config = dict(
    n_kv_head=3,
    rope_base=10000.0,
    bias='all',
    init='uniform',
    init_std_qkv=0.0188,
    init_std_o=0.0188,
    lr_mult_o=1.61,
    beta1=0.93,
    decay_shape='sqrt',
    batch_tokens=16384,
    doc_mask=False,
    train_tokens=113700000,
    dataset='wikipedia_en',
)
MLP neurons of a small language model. Each row is named by its layer, matrix (up: input weights) and neuron, and shows model dimensions 0-191. Each number is 128 + 32 x the weight over its row's rms, rounded and kept within 0 to 255. Numbers have three digits each.
After each neuron's rows, "fires on" lists the tokens most often at its 100 highest values on Wikipedia text that the model never trained on.

L7.up369:115127200096120132139136133062147105104092100187144138054116129111093138128161176135177111088164130048110091188090151142125119097141199139090159138133158098105115109118064160066151138065097161089139131141101116109141071147178188149092126144173145140067166137156148143198145147147126092104063073066099155108109124160121133123107135174191098141108195131121121117077133101182151090141194137100085114147141151089141089125131165105146159108158132140140111156161048108122173159121153091092126135148180119064143126093130122113084146115135163163118135099163149110133104130114151120182
fires on: "us", "at", "und", "r"

L6.up121:102140198160115112084190134145070109134135192149141154155126172150151071136125136141085155120145150132149065147136063143097096034095126071117122119111135141135136095084155075122140134161117177115141105142097149111145154080135151174154095139218096099106129151110149081175133114086121138138187115115113101097165089117130116119048156150136146133139142192102101060140143126168183099229163097083113077106101132165148131164158106111130103129113178120092097126114139112106119079117141096174080126103185138126151128056140102111130124113137153129215130090127148121116187109127154145163
fires on: " L", "in", "is", " ac"

L3.up163:175227104118074131182112130065091154181110155152119083106115122182139137152146134129164143084137207111096101139151092043085112092089113165106147106118193133137096143107120124119102150144113149075111079133105188087130132178067093169138094163119098169105133101160137110119197179127137140163142117055109120116144112118111063170129102149124121126144134138138168072151143103097121132054146147085131107114160119112164125133166138183138124178076138150109039109123155120130127113167168075082120141068149124145135110128170163161119136121116151148163145186154140135096138073135100137188
fires on: "st", "d", "|---|---|---|---", "est"

L7.up173:094108097182223130116120112167036183162112151127151077188118094149128087161132079170091177151123116102168137115097079108135153090111135100171079099129090168182117141096125164175150131175133144129124134131130166142107131123113130117129127143139118130109172163154106135134166119084137050146161138132127136135102118123139090107110171141112129139048083128193151143126082155108086125143101052103131070148123101172082084119101123178115138142114144130115127109138148124097095061151146145118081083170093063147146192095131117173109152162098116162133095227115149161119149125147204161121
fires on: "s", ",", "ts", " series", "wards"

L3.up264:197143147107080146151138154103141101182168112094154061134101106159126146081131145154109164114113102142133109123103097133143142142116114149170176134106113128109128040140141093095148145144095065133091162149162135102115082144098144118091116115159078146134124111083144113142170199167222019088089110127115098096091130211140109086159119119125119166131113163192135151131151123143099109130173101121135153111158139139130228087105151146125114138122082133134177115158146103039135125122111102194083146116135147148094137153065089133142084144148106082148110164128177134182118180138105126071
fires on: "5", "7", " Cap", " cap", "11", " Ang"

L3.up278:135111166154076178109146106061119097107152163110159117133156154146141111158182129190174143142147117081182111132116157173115142120140140158079081113132070126190110109165135078164156093108117119097137104190127181105079114121182110107135048107113136112174140157136050122078114135168140114157103136152127108133137089140148080167149107163123193090041163157116148138120072120128125086146129171098086138118113062103102172158110114117162171097148106135117060091161121093163162143147146120142125154146105118107100075111139148088090117095190178161128105099093083144109136143174168082208
fires on: " inst", "re", " rem", " resp", " no", " an"

L3.up92:087171166131179100115126128124181083139116096099125118100097108176143147099161136136170106185099158127146158102146137181140200114133113093127188101179119080136144114139135101120082139121137104176074067083136131135156142135130141083124098123191173180122137142157091121152142062165097201107090109102131134140074108128114069133124197129124167133151143154146102119162133208107129164176212118070154078123072128131152152127137050118132161128122108175104135104088141114175129131134125078102111130153126168142130133151117171163180137098184118096129061153090095088126126048133187103129
fires on: "c", "i", "ate", "ine", "ter", "sc"

L7.up186:088105075159106188125112149113126077129170147116139149140115162135177108099130130051141103119103017085107209131084144142198058187067117043116136120143130123106153132132134111141156073123159112150063161147096136104180134146171071169106107159115101125137150121167132122122074103124093159170084150139106120148136131174138155075111184107170109110131091156102144089159141084142110149163119110053195109136139122164168149171139107132157114188136125147148115098176148133204161142142148130136155134136089137134138086108079105127112099136095151150121163168059108129118133150096143088153
fires on: " R", "k", "h"

L3.up256:176129075106094108109096195140157159133100175097134126168083100174125069112203137104148120129100111109133151197040109152163082030174174125094104158098117111127132120092165063147113117121120134131198186166111119103138167140136125093121140055158124102113160156121141146149109108173135148110124125113070174108136158110130107173119108165109120145138146175086087112136132114112133107170183123095182144071103098119145116156157081128095104111176077156173105131135137105074131115135157091048093149144165131110150147050102160172185168126165145144192127154141119120134131144155120147154
fires on: " e", " St", "ar", " le"

L6.up337:122140140118168166108118136115115127184151140133153093098134187139113107118138153086126171135161222124173185133130095119183125138133086121132145094127104119137102134077200112137135099125058048072117115091095117136147137125146134104138099090090039118147187090190157068222149119140138115110117113107136143120163079131137112112108143116157095104135138146131112139152082086169091147138142033157066161148141107182129105096197084162107109101069108149128213150121122137121195152100091151154098137122169120128106144156071153160102179161115135146138113131119101077177130100117123134149
fires on: "i", "a", "id", "h", " of"

L3.up338:054143181145135119202084139114147163120072145082225144122149179165168142161119152119123087172130134145107146190175163149164110130098143122131107110079134103136192125136116038130125085107104101141119073116150085151156163148169145081128102092105087109118144165085109114150115115168101160137123124111103120165086144160100209105079160184144129113130134156132086117104033103132111128149114061135137087111140154151070121125128161157109163117136107119083121152130139140144174166023165151128144131137085148125104176174082153091075136130133079156170117140149105101171141116114138130099
fires on: "ur", "ut", "ust", "ann", "und", "ir"

L3.up369:080104131106171128095087124143128104153155135113141080084147091161245120109128189169153144138195093089139143073128146100148082134108083106141078129152113118164145141184110082132157097132151061115156116091067147125108186127167085133117170099172153090091144173113179054105165142104141115132158103149112115144094130181157133111187112147128099135145066093152104102126148110126154110150104087112126111146140093091118084123199151062129159157103101095066117130128071134055128129130197151176137201111137138144158119115184134135108132152132103087170118163104107137149102141191149147117
fires on: "c", "ro", "ri", "ron", "io", "lo"

L6.up103:151161091090090092141131135090126128192135146151077178126151099170048151093120144101171119076080111110088136151105149173101096117143149105135062078139021176134118098143196093165167157144110114171156145087125079130110146144158138109135107159137129121099148190094098138125079136146177149158175131161115169172156178085156129162143084106140104103152112166163087148134102081132167142117165186171140060095058155147118115096118159149174119127120152166114115164108171080152173109155159179130151165093138162088129104138128172134129094080104138104087140120078099111115142085130118133188
fires on: "d", "stit", "st", "ald", "em", "ast"

L6.up276:135170158073106133087116149126136143084165086157157118178103107129095173104159165130163126174131112128179088116151128118140093116140113153110170097134167162145091218139096128146099129106165115114132110132193123118135244126155110134107086126108078119156141126113087119134083128107106157157121170169135103118080125146145102158116168118084143199139161088087050090137199136120088138140153113099093064105126140142153125126183142099042112227105140135093079105095087128138129120094137133090176091132102083088154099131107195160119129169133089168153130074119068150114157137131123152158
fires on: "ad", "l", "g", "c", "at", "k"

L3.up221:073102155185149111195107126111103119158133143168103184175101180104162118095125137160169144174086159109126099234107138132102106129112158138190136104098124091085138150107143080112167088144093184186080149100074106119149112110121155121082171108119100171101124099121135059140133111162111133162118096056156089151148073109107190098134096084140114122147136146111095179063141149194061171154115151142163141074137174105143148118157119119148157096133147072082121114130121129105154132149193110121089123132091166142109173134130070104136122140119080108123171149083068144114110127156170183132
fires on: "ast", " not", "te", "of", "st"

L7.up178:172093150090129122100137167105188148079088126143135111121057163138148148110105103144152097100114146099101108100132110112158148118092071149151124102141143100124119165171139137128124165100148182105145101167093120162158110197093103165123088150123126100139186108057134150179171146200080113154150144135151112113087103169121064099152135151180115124142127176040092118184178141157054051148143138114208164067139091133158087139146154148200150121137125093161115122129126108056145153120158183146076123155116118103143127141138115092088106099120121141133124160087083185124099182093136153169
fires on: " sp", "n", " dep", "iv", "ep", " cont"

L6.up321:104149099121081155084180091130161123105101115143120174104114137145116126098117160182114137110111139135095167146106118178143126161114188139148115106131178099080119045073080162144144133137169100170092159166106144127113175131150158195143135188152158122119115080152120182178196144085157070118150127126093117135126094138128097166166156097118122117085110064136109090066112100075108072097113128165113199170103133108119143100144148150115074182114131121143103143088139172150115145069138087148171205128052121132075167082114127165144086121128123118152183181093106118089147115115110064173
fires on: " New", "ad", "im", "op", "orn", "ual"

L7.up257:178152097125080139171119087067144118117099118137143145190142109136124123131116108087136197146139143162121067104147159138116124184111136160075141077167134153145107118093130095093150152109116162139119133176138127121096161158142169147138109120144117191161118128090168076131071137067122102089155076131124165148116104104092126097123149121130187079056112153148151100128142116181118080178131112156201087128150140103165143074139131177146107157138125143182211149092146195135107113058094137105155069131119172096114076117103154061170161113121089148131111181178040154134162122113099158086
fires on: "al", "ec", "b", "1", "ol"

L7.up246:167126103116131134122120091086098138135171192170098088161098112096104149188151097088091136122142162090144152176064116095155156142070116156156181154130068157181121102169085135131126137123172159181126145190130111163081103133172095165157072155114098136154111133162095179172117064159137082097106115077055144065143168122064127090151159125130104128088140150124128139186147119166077123077143131079135093164137075142139105086131103121145075113114189126161124101146110203112098134058088127149091181070122121139162099089147134111143143127129167157147109127105159168130167120178136140148
fires on: ",", ".", "s", " D"

L3.up88:087117170130120151109057129109126117166180114154134108146103088096095194154129172118137178122148120139159183145172107150071092134169111129155122150110118133100140139123124088198155104132161083118200143134147153092176127160082188100173050140179130142103141130139126188148151105154104121056075063108149157104038102089135145080120195114186107090079172139083105117098079144105175097130134107098100105135135140130048097177114131101117094146141186134103130113114170182078086136170129115153125173143150110161141147100117150132130128124098152148150125177100128098137168082173107150122
fires on: " comp", "ual", " Comp", "ival", "il"

L7.up184:158052148190111121125097088095077089068104180128104173182103089128182153127080144172155131146136049128143158112094164139091169080138121097103133113122142121169121082135148122175153086069088129141109169141120110108139127101187096077127116202118146131130169191148170124110147129114112090141135104134083166111109111067104147200069161127169085145065133199114105148148153126098155156172125123127113112115146138096150126090099146137167135158090136140131123114083089142132109107174133130170097120104195137074072135167159143093150107170161131155083115137056175145150158124080147090164
fires on: ".", " "

L3.up76:156153131140125096123142137101065092113168168104162088164043150129126102149155168149146098099118114118153146175138143127049117123156219124080078180101143122143137138166144103100127152119119134159128109098109123116106126107164173100114111110144146116095134181127057131145106151087177095114136161142139150102179116109172124099129145171152195083168061125051091087088139176146193102145156134169156136130142140115133107116047141117202091105111102077110122082122118084065089157160164143122101138117120106154130165140114122198160155130155192107163126143071150166128144184065128139152
fires on: " opp", "ell", " ref", "ash", ":", "f"

L3.up200:078160093179099078162097130137085078114174048134138111141074125184119129083163134203173103107151136191102172109083193125149107167110131125111145139124155133125089145116106077149162097160109084126151155126140106125120124156080048097086134147130134134127105124070120138149113160178117140111111094099127087108142159199140102145168120123173150213138111151085128138129131086178185094136175098155056077140070080135097146129182125112140115103122093101191131132155148166177123123102075102103201072140146121122176116119103130125158158141079089165136095131148144138149142129098082106126
fires on: "s", "ival", "er", "et", "ce"

L3.up30:153099093102104137155121120110138141115145125147143098105080075072068114131138180077104147157067151159177136121151120162105106090106138133124120068101144191139057117132196186143129084169113159102110163127114181119150201113161094106120212142148151130175126155152128137104092131091162102146136150162116134107166128080078139105138143155132170069067112133071148133162141152063156157136137142086105161123089084145134207164124151108134184118147120167165151113138144070104156130131142126083112091131149139118086102084150146109175134152071154188103114140099163108106160144062053073149
fires on: "w", "se", "e", " or", "ian", "ver"

L3.up365:149060189151077118131084092137122106136080124086130142129162164159156139127087160147078153082151080128113089119163165142101152064109131145111070140127129164120147128156156175122155163180120130121111104117096092100128144141149074086123101180150095115112093170121104104173140152167089142116054047093089194177081111135192105078101155128153115116127136124148154157166144155128121104178161135169180129110160062132114108142183110012156106132096106153115117121128154126085102142103121100125185132144170182162098105102174082155119106158165185091154079139122123148117134083129143116173
fires on: "t", "i", "istory", "ince", "See", "es"

L3.up268:158092193139121157116091120135113129107134133102145153136144085133138116117192176158136117120133166085132113068174092129177157144121128152114079198097125117086083068097116145133127160086124116070118124108076157124153135158079100140136083140143104127095189148109102100165065109125044120047150088062094117142120121170154171107141126149155134174110116181172139153078146147084153084135124117100127115160125089159113064190129172098216093170132168123067146087150185083119125178102130132118128178126117115140121140129176125119195121089172143140145155112132147156139103073167081146163
fires on: " comp", "p", " imp"

L6.up43:118097119145075120118116094095128119165131095122147098088121153102125115058156136161161144100116072112117120111132133111143134160139126134090127083092125126159105107115209141174185104093099088130085150159152076129185215099158122124110161102128152139029132092109124150123156126083100105117096103141138153110111117132170152170108085140106107116087163111175127102165097145127144161054191075149128132154123171159108142118146078163197186149154062161157034152128105101136112167137156125142081123104121173119155173178139151128161140205097091212146137129153122094086120088100122087150
fires on: "ent", "or", "if", "e", "ary"

L6.up119:076170100092128117119156106092106173121117103100107130155107102093106100130110163138119141172093130153121172114129108124093150158152131087143104126097126137129138170122114117117146107178109103179155127153159127159145149086142113063122107102126095137082146130124147121158175072099114156163146082094088125168143092116164147157080150112168098108134133049106164121138102111134138138166169050131187217111142120180111105175106191161191151199095081153106187193146083109187153129097096127094097131099183155121143135101182131169112129137040164090141162072173198124113158128098162085160
fires on: "arg", "oll", "ol", " cl", " sh", " f"

L3.up296:134041162129104142166115139136097116139099069122067147127093110141155146095144128195124131128169157094101106134177163183132167130101082105122073180156156135077120141108105066025151156115082099138097157129187088203129101059151153112103115090129115139151178143143163118186171081081122115153143127158126161127091108172131158092112154190157131110111130091092125079104107132139111126170105080112149128145101107119149112140091194114160111157175110133139141154106150179127091171155153139151174141090127078161074115111152153147152130149138152090188143094121118086129095207094115161174
fires on: " en", " Che", "pl", " resp", " mon", "y"

L3.up150:138097132097119175146150149156124093121116102107125097090060197155167076070100184124102093120085097146165119109141153125169124161078106119158092082148127132132135147112146101158136108085101103126104192100098095141186150148120183116135154140173112131177128115119105120134072055134100089118138135137181148110147135130183119128154121171123152172082112190115074131077135152164092083124063104144116137129123147134174095099136083120161158187161161174176111150177087115191167140097153159162095135061146044125172155108125107119133163194092079156141159100144089117141135174131145092193
fires on: "ed", "id", "re"

L6.up34:102207180123107158127176138158071159081131104184115131153163109155136118158139129132105147117167108112092151145097119094110084093163095141112118175070102116157148169108146170142088093122171145121091173129124118186111132119140160105128078134098075067092084132124118142101161115117131106113075134104110078162110155163068136126103131105133139109116157100116224077085169115107092093105137051108119119117094127140141120170133152138084170124094087161090122183146145142129113127128167155155124123129102169081073126125198161062138148165092142165119226089178087120151147140108209178121
fires on: "ent", "ust", "ar", "all"

L3.up333:153108104076152110134130091142060091069155121198076116153138138114126151124112147115084166152091146182147127157132087119123156096172171155117106137130109171040110105073159136150160151176152147118097174202121113053067195184136095137171187109100138115138098122146158141192131169103171086141134149125084108100167140088104078099158094138144142102158116055076123088127180113139106115147095169098158169091184130126106124147130125141152154132163119125150101104122122153139095160076088138111126184083105097133104145118145163124110177096076089125159110157121118062067158132175118162138
fires on: " co", " Co", "3", "ing", "ian"

L6.up152:137156114148131137133055134082101123128201069103163054119144192137131142126147142143145159108115175136134172136175126138136103121120119116153126086209081147162074140159137050196170122113099135073084116193104098095132165130112145114085169175215103141142140134083151131190099102108127150149102091124124157180143098089076141162073170153126141119115124152128061105144139134154134136157169093129137131103088109105169136097103121158147149119146154158104087104100173218182134108151150140093069131126132138080130100190144117114136165143103145150083129154110126161118110176061094101088
fires on: " C", "ac", " g", "re", "c"

L3.up136:148092131187088097103174116087099089161151151132130128107085138142095112116151118169063132122172120130127111108161137167112099157204192101199131096125101136109092129023136144167167141170155127120144099170089141091120149146093127135106151194113076120118098074165108169104119119119126136165058129109134107091155117173096134113184155065088149103135173090145170139135135084111093115141078133124054087166111150155076167082136145141122195115158127175131107150159167136128182109138158135065083113109202069178091109173138144098116161152102152131141162086130126141093095122126148121163
fires on: " an", "in", "re", "an", " World"

L6.up15:139132112069077141147108122127124137150140120137107130180136091056135115118110124178076168133185165144134095164144161089149115164097133150134139153118080109112130071111172167078141098110136113160105162142036119128081132174134064145104147180130148170121120119088132068121134105083112172098141178080180109226156102156128123179148122110115177136147118145130120175199171094148138134033144110094136125104120087142102178152145111122131172136126066092093155168111111101134142142133156060129107129174079152076099102119084143149146156082128100152136113131101186114147108133205173091107
fires on: "re", "id", "ro", "ap", "se"

L3.up241:112180071111119039129179138117152169115138107145159071114111120121122187073169141098096115134097174112132097101139134174144110106123166117143098140128125140122163091066088124092129165155144079127112118133119130194150128193139126121112098119144153154124116069141198108101119118148158121094124107084170153148151110175125145197170125101143159181148129201134114148127124121163140154162158104139147158160147116136138110142145072087120124149125089149071096168189171098093119135185187086113135137122102132121111155139093104106127094023102069139097111213131057101108091152066159162179
fires on: "ign", "18", " election", "ification", "hip", "17"

L3.up330:144115180148133139039168191066146114121190132123134093108111078081112040108164166144144116126132145109172152124148148169095101183123092106121081126143056115091093101032118146101103179141111122097160091172104131177145136112115113131121158152137128089165165151111100134083094137139150111100189122098107124069139153130082082106198210132146187088135057110065111181142133113100093138125157143149099165131143115089150120144147158151165134193132182120104144134139084157126110137153119158142150150145180106138161128139173131126069146121106090101129129093122146133148098148159142107199
fires on: " en", "in", "re", "z", "x", "iz"

L3.up145:141076144077155126144151098118092129131156146125144088091150115098136102115131210151140125070160120102121145119141217027098123103095151169150130143137144112145098141131130101149083127090219140079129117144146128110145117151185055169181154161198192187153122196090148093131107186095085129071087172161078097150102162105097120121180154124090082135061166107161149103149108154134155149151193098135144083126124136101105163147105130143138151149113100153138056136123103103134157114143166116117087091135114137147104096086133173099127141110155147202154123106140153117142097112171102104124
fires on: "=", "or", "r"

L6.up317:163066184126146153086107203114098051099172115132098140162149126140126135092188134138115125112181119131101105165109055114124120110080152167154082153103120074126151101102134140114112083123113086127057135101160136196100110123171143107162106122143143119143137157124151080128106145142157115112105140135061166096132073154080103142141111189093171155097111159119060112147126024134160078124134136168131120177148164178214175151087132160117098149149097110115152181123148159093127158129143121119171170111132128158148107188115147123123152175112122177118103080139068157074126058126143110149
fires on: " exp", "ail", " opp", " prov", "p", " dep"

L3.up380:159134099104104139134087133096067156135122111141109169112125138095119186131142062111070095116122118160159117095098075123110100118094148100179102142100119120074143084125147128097158136135116163147096144140142110099151143177151126109103142125128122114165184146114074170141181138111073096106119068088138143127138108126142093074133149152140149203133128180131095147100140160097212044102130171144164150148121207184135093107115123156143119145175159121094135143133110078114152149157214098056112160096151152135194117129169119139162139037082163161139144124083107168082080114127085195151
fires on: " comp", " exp", " dep", " opp"

L3.up229:065150127116125137163185105128170146090088107120121122146111120096147108107126177192135135137131113097082122211116140162168176142175128162101061117165133125149153188122125155157197109125063120177128131145112155117140148128114116146167137163152106076151105111090103127099046133121102122069111122088163180154130159107117162133158122147083116136053110094065102156098173107183127129161128163139178156128061118154109156119147150106153129061124090065130104170128043168097128122134190116185116145107148177154124123153123118148129147116116109120122118183118122031169124096094134197127
fires on: " v", "if", "V", "med", " V"

L3.up302:078158098139147109122153147188117125089146125160125115082109102179122139147145098146161176067068096156050055209145147114144103133137099153163139136161164097135144141122177102143121028144106168114105076069137102144097143112164143097146112166049096112112101114067152139142152063123130114139145154113128159153128161139151135153145114156162100158111127183071087164098096165161140121137068069086193129109122105161090123157176110092132165157146128100127129097087152181108160118058132103098131150109122151146176152145080101115110170136140105085178165136133106146191109172173116102132
fires on: "ed", "ing", "ow", "en", "orn", "inning"

L7.up226:104165146198158161171110115133057101098160149105109151119118109132160173162150139106121134162078112077136144164127099189145102166149100170145129135133117059152118162134117120137116110159130120144100187120054071140083103112163132163117155104061121141118153076143126131127184137153162098099153130136075146203083145088091106131141193109157126151103125155174138143180105100120165119098113037121074135095094134096134066120121133111134176114148142128154156201152035135149154107102146112158145131128133117138077168079096121145163105158190143153074118107145138031154138146093088124102
fires on: "s", "h", "en", "em", "ov"

L3.up305:094188128116136146121154128101143131101119185122124174097132160128185139119084142150133128117174102136191087083153155172123128114155136098093083104107165101129167127115110097116101140137100098112106186123153128074068146104168209170135152151110089184156144100099154114140178134156094133111134099197122142181069124133114106112165149140124148204171126140154133112134156087100159148142096149167121111119135214120138193051179112113114097112122132117125147116171055094151123112064133099171119147138113113071109120147145121070154138097139090163114133080100154038096131145061119045152
fires on: "ly", "ver", "b", "if", "rom", "les"

L6.up248:158111209108109170122115136101097131170068134133137139153106103106126132151123175174166101143130121103165132099066148083081066125190165084117150118193113141194183178115166104141139112129132110158119174120076108102078136159168134156110088090128093111124109207093155117100098110110089083123183137163129157193134125132107184117109136112087188138138131106181089175139135124157050128127144083094145126131139152177102110139143138165139126204093112110102109148115203119183139112125178100070072135159096134135158112119139099146093053162152139173102098100114104164142133112156082095146
fires on: "ag", "ol", "stit", "l", "ast", "ed"

L3.up54:142099155133118167096137149117108132150166170104101074176114133132059132139095150148146161142147131148186132127126164153068035125066107159106156152090147085183103215196106176203140103101095100093158149080131088133140132043118140132173156131134120116121136179118138123126056177094122108110116107156148179143140109108119140100142165165182170102147071145105108083118134099150155102149099130136129127113135051117145145166152142107135088179068156120112146127122127132174119139132163192164147089148132113071126097129110170076129162135178062165118082149090154111114157160125122077159
fires on: "w", "n", "t", "b", "l"

L7.up74:141192167149121071125125124105164127113122112158128119191141112135150118132182123136108128093169175123137180090115199162110136137109108076087160081109129083132110126138129069155155137058149089098135170183172118130107175155117090110123198165144088162141072120114165107119158075098100158096113092108125179162115120094154112144109099149122157122115109071164121170156177109119162067098149108148158079131140115060070102125137109142164223193096116154090123157092176151166122095125102095136127127090149169110109079099198138132135147121105100088062140113080129142189172149160126146091
fires on: "ac", "end", " sim", "er", "re", "per"

L3.up316:144130138139109119083176120140169115121145154120137206170154128145149114096073166095174135136113139085139151189181124133108111104150146165141157105092137085163106111112087144100153077121057207192086101122136091074164118168135172143128135157083082141110117116132188146082125118116127056158133133127121192115089105123071143148116119154105170086103123119085102115071152156182098126174154148130123145086168156103108126116170111039112177215147120117181119162147141152129097107134092119087126104142156172157081113078129114133135075133078131080186143174179169113151147104149090095115
fires on: " prov", "og", "ec", "b"

L6.up263:135131117096192128111149092109093149102095123055155071090144126152135144185141155154149128125032093155096108157099181147120157175112131138173128072156126104142148144137093121117179148069130135104107092132145084120092158087175146146120080081093113126149137122079102114123130108099096155084122087141063153122114051105154073157208119095156120136143176144184165114173103088147159122126178141138078077145120138157122146152104159111095120074097145183139131162125111165183149157159184142113176100129193076101172127160106160106115137135051088117149112159104130108161193148114110166109
fires on: "t", "r", "y", "ell", "ol", "ot"

L6.up60:095159130174148109056104119076123089128146112123139149101121170091171094146131144129112072117145107098162141100076143081194114076126136144089139138090085147130112145093172112081192176125155151161064083138083118134121116131136081117111059052162134097107103174150113134140119119088142120148094092142061138123190089166158191207141163123156122174133222143169133059135123090120100142155136130100193146109087120162177138106116135107129133111192142130111114087152135127155162111159087141100205136124160136158095117135060106118167146172146092155130151092125148154124167134136092117167
fires on: "c", " R", "v", "ch", "ag", "w"

L7.up28:113122170158110090088145169075153128108136115132147099139090124120127122107150132136125154123129146051129053139103131130125139154103051118150203115125090113086132145101134088082121126193096127104110162085169158100144077178210156138140119110160170181103176110152067139151089168138102171107179080113087122094134115139102124176177150150109155144081178113137136060131185099152169147084158110103089118097125135077117121172151139084099124158166128123094126093063151190118143133105144064124124145142101188131109125134178156109121118126088164112184148147083212126091112117144141115204
fires on: "-", "ac", " ", "'s", " the", " /"

L7.up201:156126113085115114109150067171096119150143094172145147131170155096079097141112137152132134072186106128082142070127225124113153104108098133129135185161155118087095128071145122157170113137108107082164153124142146103134071098150096045118135153183165132117157132148119154120123130077142161150138112119129169120142199075116121142102160114127112129158129178101136120098101086111140177117144116090151129089105108073129201107125168081166198113195184084140140120113114092141108112083133194111100139099088084153074117110103196097153138167140079099125147161107168226139093140144131148103
fires on: "or", "er", "ac", ".", " —", "ician"

L3.up222:112172124078117104180122104163137110124123134128114103110178091068098148143128211120115143108095152157160096172161126188117077137070158171138151098150042132077081140123112122171086121054135136087206118150108143162098211148128128123136135070161150135181069170064107163166092081158093131096091118132125143077116130171126120148111151107109113175131151157122165144093187142070137086132143128160175120162111105093101155151160153185133109118124125165123094101164164145146098118107120167105126173087137137080092118060104118144149124113137081169136119144153133133144170059080142169158
fires on: "C", "ian", "ican", "iss", "an", "r"

L3.up265:132106131170127154135075124157178144157129125181124143159077143111103109151142099149131118136132127159197127138111119151086110151127174141143093101108176108113163076087174180077140161078093166104093129137163088166129042151103205099161092185157084135144142184133102179125100095088139144101143126088051086116116143149124157136156122166168163071090178194092124149159098193199130120077143123107174118140167128109150110187092114122129137130126131145079084080171106101099123158183135125134101110140178110145140121110160089131101110063096108160178104104103152193120139145131121118189
fires on: " dep", " Rep", " Dep", " sp", "p", " F"

L3.up104:172113151201103145065070183145090143148188202100085158106122103148144141153102104161122143122137126131089092123168143126131128080097162154190145170121109149137161086119164172138094135107132113172098125126122104091149133145143107154098130155124082107129221109117167155142159091091139121117124110133114071171122161141058129105116121106092097085094240073154141089158137142095062119139108127167127121101117131099124210091132125155133115124121097142149099124154162159068098106150179160141126054141090147126085160119040163136111138126174186110148113094078120124105088145110125129177
fires on: " the", "ly", "m", " and", "ever"

L6.up333:118197116114166099119103175112137104091091135112128201094151152177131127117152145084126099107126185153115116158126077111146124113127139115182099124121154101137146104081138174157103097114083122127191107178144132102129105084118180120037119109160111054156162147085078137072130089151081119143116066104082087148135124088149037124144139087151121196139071112153102134149063122183112111109186200101101140150147142123180150157163179094121119167172145121096161146169091149099103157057146147134147122109121085139139113064106172106150114159168144172148164098144120105153129144138112103178
fires on: "re", " E", "2", "ire", "3", " U"

L3.up13:102104148143097086088133113106122179131124123080169124157070121126092102125076153118123153080127158096092120136064106145138144101103151101171107111102114116134103112135137152149138158162127118154132187141072112120141114119147106111136232131097109104169130170186158137116108195080121074102147135148132047126129120134123123166118068130148196060114125123139117109167110125153137069135193143068075200137169184139115100051104154087099109081137119124144100075119123174124108136166107131225171101119133122144131108131112125163178137090190115116192143149075161176123130111087147126174
fires on: "il", " Phil", "I", " place", "inc", "ya"

L6.up16:139104174195084130119132095141063057134101198077136089150115126125141117121050161207086089158074110111148150142119096155098111085142147126133115106155134127198141083141073140113126132108174129151138132176075074103138107126133126088145121121126125146157109137214149099161122173125151144179114135103132134093184167088117137073158148102101120139160104151097121148124125083082099162142209114107087127183081073125112135115198157132113184160156135177163118133120097108128133101163125099141089134113136130094169131167095121106151143148213036102095136116130169166132107172111122091135
fires on: ".", "\"", "ap", "h", "ent", "ient"

L3.up283:141130169107074163159104184052078200115140155102137116114119124130137133152134062143156091112099193103097125136075164078157163127135114163125136145109096126107108123116176147194071184067158099102112166132138114105168097152096126130066088184094095161143084141115045146073087126159116147102130131172162128147094139128067118088185118143141128127112112071136123092139146134098105089173204111172156086162096134146139161115111159129091153190130101190169118097110152141109134154132116134121143141095135131124167089115143155110127123129186176165098155064100170126145125075185076108161
fires on: "ly", " and", "ary", "t", "owever", "ort"